config = dict(
    n_layer=15,
    head_dim=128,
    d_mlp=2048,
    qk_norm=False,
    bias='all',
    parallel_block=False,
    beta1=0.93,
    final_lr_fraction=0.05,
    batch_tokens=65536,
)
MLP neurons of a small language model. Each row is named by its layer, matrix (up: input weights) and neuron, and shows model dimensions 16-111. Each number is 128 + 32 x the weight over its row's rms, rounded and kept within 0 to 255. Numbers have three digits each.
A block is one neuron, or neurons of one layer that tend to fire together. Before each block is what it responds to, as a language model described it from the Wikipedia text at the highest values.

Line breaks ending short entries in sports lists, such as match results, rosters and player lists ("Newry City 1-3 Linfield", "#15 FB"); weaker on item-final periods and scattered word pieces.
L3.up314:118109142084090096107171102156158088113084132054129082097114146114192102172148078133074123136154085185134111110116138192147105157115113142159173167118133133141116131145131161114140147185143152132202109107103142117119102090115167117148095169158185076164115127117146155112114092080099168127
L3.up397:105159110130196115172144127212087179130093137114158173095096103138158100146102105124058097138064132175115075124090061115151105092101181124219156073124115172100172134105170130113093152186176094116124149139144108169139169089157109153140106103105145057156154069125137092090142194086074159131
L3.up645:143094082101134162075173144152101150154112163142122185089092128118157144173132150196095146069082117117103124110095079068081101124126073148101154131151112130138109132119133126163104076095121101095159157164141148112101101129134113143131071144100130117159163088058169112115121142149093189151
L3.up1104:139123166113154126197108134128101133090139127105199113101125163174195158111140101127118145139070176131104094129083157126140205134096142123120173050124136193117138129137188102148122143152163094128211103127124126122119067116123125164149076129100158113158165073115177126134113138094142197197
L3.up1621:125185159082101149114098161159102119150102122140105102147096167137130114109148089152151099096085108086122160114085137122105163101135081133090169157126154150189102153056127118172097127140126123150094129195215135122125127128086069128121130116095097073114105119070069171124071163136121101140
L3.up1706:136083079051113131076175123141147114129164077109137149117132094087137109147146165144096147125191175153116119135081089174092079090126126129115145115055148119150141140113114080099116169134199111105152132181162155079138067129111131153099176130117115128096165136098168207151146166071154126109
L3.up1741:143166028158096077103083128161152121129106111132132157129066128147142155188096118088090138091096194122171114108119147117130121085105117135177143141096130170118100144147128122145128190174121114143129080123166053065101203101143139146190072156112071109092128112163113067094180111096085135112
L3.up1793:131156116125124154099157163106136123089124152123176135155072129134146097112125127101079115114100148126159092174129138085098068162109140112143131108127111184124111119106150140139167191154122124162125111137109063116071131059122131121166142154133162123103176072120140129040157191069186140158

Generic nouns naming the work, place or entity under discussion, usually after the or an ordinal: book, film, album, song, and also shop, estate, job.
L3.up447:110103102152176175109110130155084056034108100120164089117145131091170132173093105107131170121115126129068129108128201150143114128092162178112083126135108140152145196131166149125112131126132137131118160138156106152116153141098126074201054135173097144098158121126117114084151143108143114121
L3.up478:167137091135191145139220151100099119082099132086162142086073181102131171180116095087137110082062130098142145040126105121183136129134192045115170183152167156110153116136125187180067128105074105055134105131089142111127111110112162135130093103099117164116218102236101080183219156071090176053
L3.up1543:156091108142162109118152190118053041117120127098160149210131127175136178084091153078096106120161119126166106093122158121144100141139135147146100094100099149175188086131123160032147123128073149122106118107132156175124082088187152082166092175163111141132207118129094157108127167125132127157
L3.up1754:162087149107145151083085114118169075051127100129114187104113157117163128109109142098118134131105135186205166167076129152163169127105166119153146108208132132095130170129134085131131082160159154195115173134150167088080101141106129119168075162154139081104102124145111133105109156110142138191
L3.up1774:181141166127158164109127116123057090127111114151183121133084082154181124144084122148132131114103178154128215166115167120165108121123163174137159096134163160098095075206147192125122084104082150162144115172139196170147124101124142160174171145106124144151139114114153174142106076183122097178
L3.up1779:156042129064124135093069128149148090074143184133104141130112160102125138114100079081085120134139125183043107078166120145122190046124155115089200202154073055226133194121148094112162106161178166154091148100135128101141123146110178122165124157149182107116091151104155104117076102130130155099
L3.up1934:073085132130189108173067094099123147102157101190093127128049129135119107186089177120119127145060174140131109142141099075070162161074169080161141071146135118109124231093113122100116167174092152159148174164118159078073098122092130148166148096133158144134137112134099156128075117154167095134
L3.up2007:168106150108159163159107124169055178159119122110144151136149169134154105174167198131118107105127091107102129088119186155097127064092152118093160095099065101114077133136136164109087114150130086090138168104157170097134107176073194112142113203093126114036115127153109153132043140129159146114

Mainly line breaks right after football match-score lines (Linfield 4-0 Portadown), plus mid-name word pieces (NA, Fort, eo) and verbs after long subjects (have).
L4.up1003:099111127095197122199161085060157047140100120128172114086118072103135090153199150075157099161052147118070194170154106068126065112116105141097115139132174134179096166118102131145132127111070169117139140140126085114101177123103116202161086123074079148102119204092131137075123185146128176146

Tokens inside formulaic Wikipedia phrasing: "born" in biography openings, "town" in census text, "Climate data for", table headers like Award, Label.
L3.up286:136162130157202163138126112135099156144099140111178124151149138173069126113126120159132156135137052165121157120119093146162133128092102116177094116146101140134102105102183171143113153139110097104159135190067102125132076122152074113067130128146117102138131115065118152071138118204140099148
L3.up581:115119143160198157120143098122117135043082140125110105139134140073079117061113168157143118162145119167090115165155174161140195134135066163104074103085123137143133148126112197218055138143156112114138088138129154091129132138142156156120175080150128115101075099054071154094089161165113130160
L3.up803:175137121050153169146114167105118080169113103128159108096202198076113127162080108111178156055168092094091114127150125141145129081131144140114116171101140126136209159113180127152121060097096138113134156159138143102145146122098104171139144095152139077113103125122111119169107136147142131130
L3.up817:129107113120169131141151214089164140178112113136140139083238136180090133107189114162115117142114099141136125172174129128100125129120083151108047099113039124158133108164108109064146071201094108167153201169081160132128115146113128158082142115105088076172099060152117125123126116136095136128
L3.up824:175124128101183116094101139091124153109092155143169120122183186144150136095116176165143127081141111115088118146160148149179128177159133144127111108095120176124122118084108146086081138106166130156123138113048105116153170150133068078163103098155080128149158066053120102172147139139077169083
L3.up1178:184152103126141105107160164141087074087106125153146136072206170140067091151152129092165140100156102144124125115191151189103053149098181156130118133079081157145123132141138177189130137163166169177106139130146150129149141185122168137135100093134107121076133138153117150164103148106128117124
L3.up1194:124145114116140139117158133106137146084095149120130115084122114144147106145123231151170164143096144134163116147103151127106111177143086149084094145051081117119170073142161105142127114142151118075136137162075109158100129136123162116177175172086169138123093154091130124163135110156183187108
L3.up1406:110174103116174122087187116112144115141114179124167166116152106179132118122193123121142148117070165114125148104165132148130103119164129132105073090162135118154127115117093094108101141179186145161115141118090202085118126156129076112119096121106151135148070019135099172123124173128092145132

Generic nouns after "the" that refer back to the article's own topic, e.g. the club, the film, the novel, the town; also "is" after it.
L4.up392:135122130127154165092094147085128165093151158169130146155116124140157149134102158097035090133124101145157182107127096178129074164114146084173131113109111086102134165098104156137126127108078126191146167129136079123107120120103151105095179153148113129106147143099131074153113103147125165171

Predictable tokens in infobox, taxobox and table boilerplate, such as name in Binomial name, median age, °F, and decimal points in tables.
L4.up1432:154107145091126110129199178101088103158101130122173147134157118152133153146187108166103075117154146095132158194141100119176093106150125146075167163139117165142110117131148137163101078187110143137187132152138147197132118124207181174173132159154105203050157095151085094104064112146142102167

Forms of have/has/had right after a subject noun or pronoun, as auxiliary or main verb, plus similar verbs taking objects (contains, retains, attracted).
L11.up122:150115157161138068085139146111144129121112150088131109149130154169144155147106120150062118125125178129139176101108148101115061121202154105068105168087133134067110120190166171140057174136082105109115115157130161107084158126106106138183150088126125110118143151127072162156072120068088161089
L11.up679:138128148129114138139071150121146205138127147114162168128137097167096125075112077143121135114094125182133165109115109126091084095174136109094172109138136173136154139154122131098141109205167175156157110166117175126136100140148110104084105120136103109181129113151086174110100138156121095094
L11.up726:054097130090096183182096154100160136148117119099152124103125110151112149155111194153159127200123157119162172114156116180137160152135103156174132165142103142146059052140068088094074124151119164107143165096078154106157070148183110131098139135088132128094159087142121114151080018124083147122
L11.up759:098090102147155160130102163122104115109170113142127141066109117165121045070127093131103140133098138122123118156145121129116107078117117139174187179178152099169143130120154153104096165118121140075117180132156099136086140216142086121068153152143074121140100149138191160132181074170169125112
L11.up813:093110106133060151091122124072091182190118095084138098072113081101126222147140087160193174184120157125125049156121179122175151122124138138113063170092124118192165106109151118094152115116160159039130148165133115135083138131104146078110084135092099089104108147133145142153145164095158130157
L11.up1025:045125094178107081143090147073120137123155193175138134165151062185113156145076132153115124130108143129106171117115141140137069108165035139140113165134084101117131097119123128115143177172113178143108146113099126090130089164149115151110088128135105144080163131097099129101126111120164138140
L11.up1647:099093124142098158114109151151139171092113136179108107071106157159127151047085088176128124107131149163149109141161091178129121104128128094100184166120143096088115140086064109152222158130118210112051106156158110159127105118092061073126107126183154123163190180170109104168165141149119175128
L11.up1988:113068079135084070152084185108153224143104145129177090105113097111160159138051077142122120093104202121193132146070140130197067091151145112073070146103062171139209146136146159106083127071134104179171161135113172160107037141129144086145136137146134132092119197109082160141160101117048153133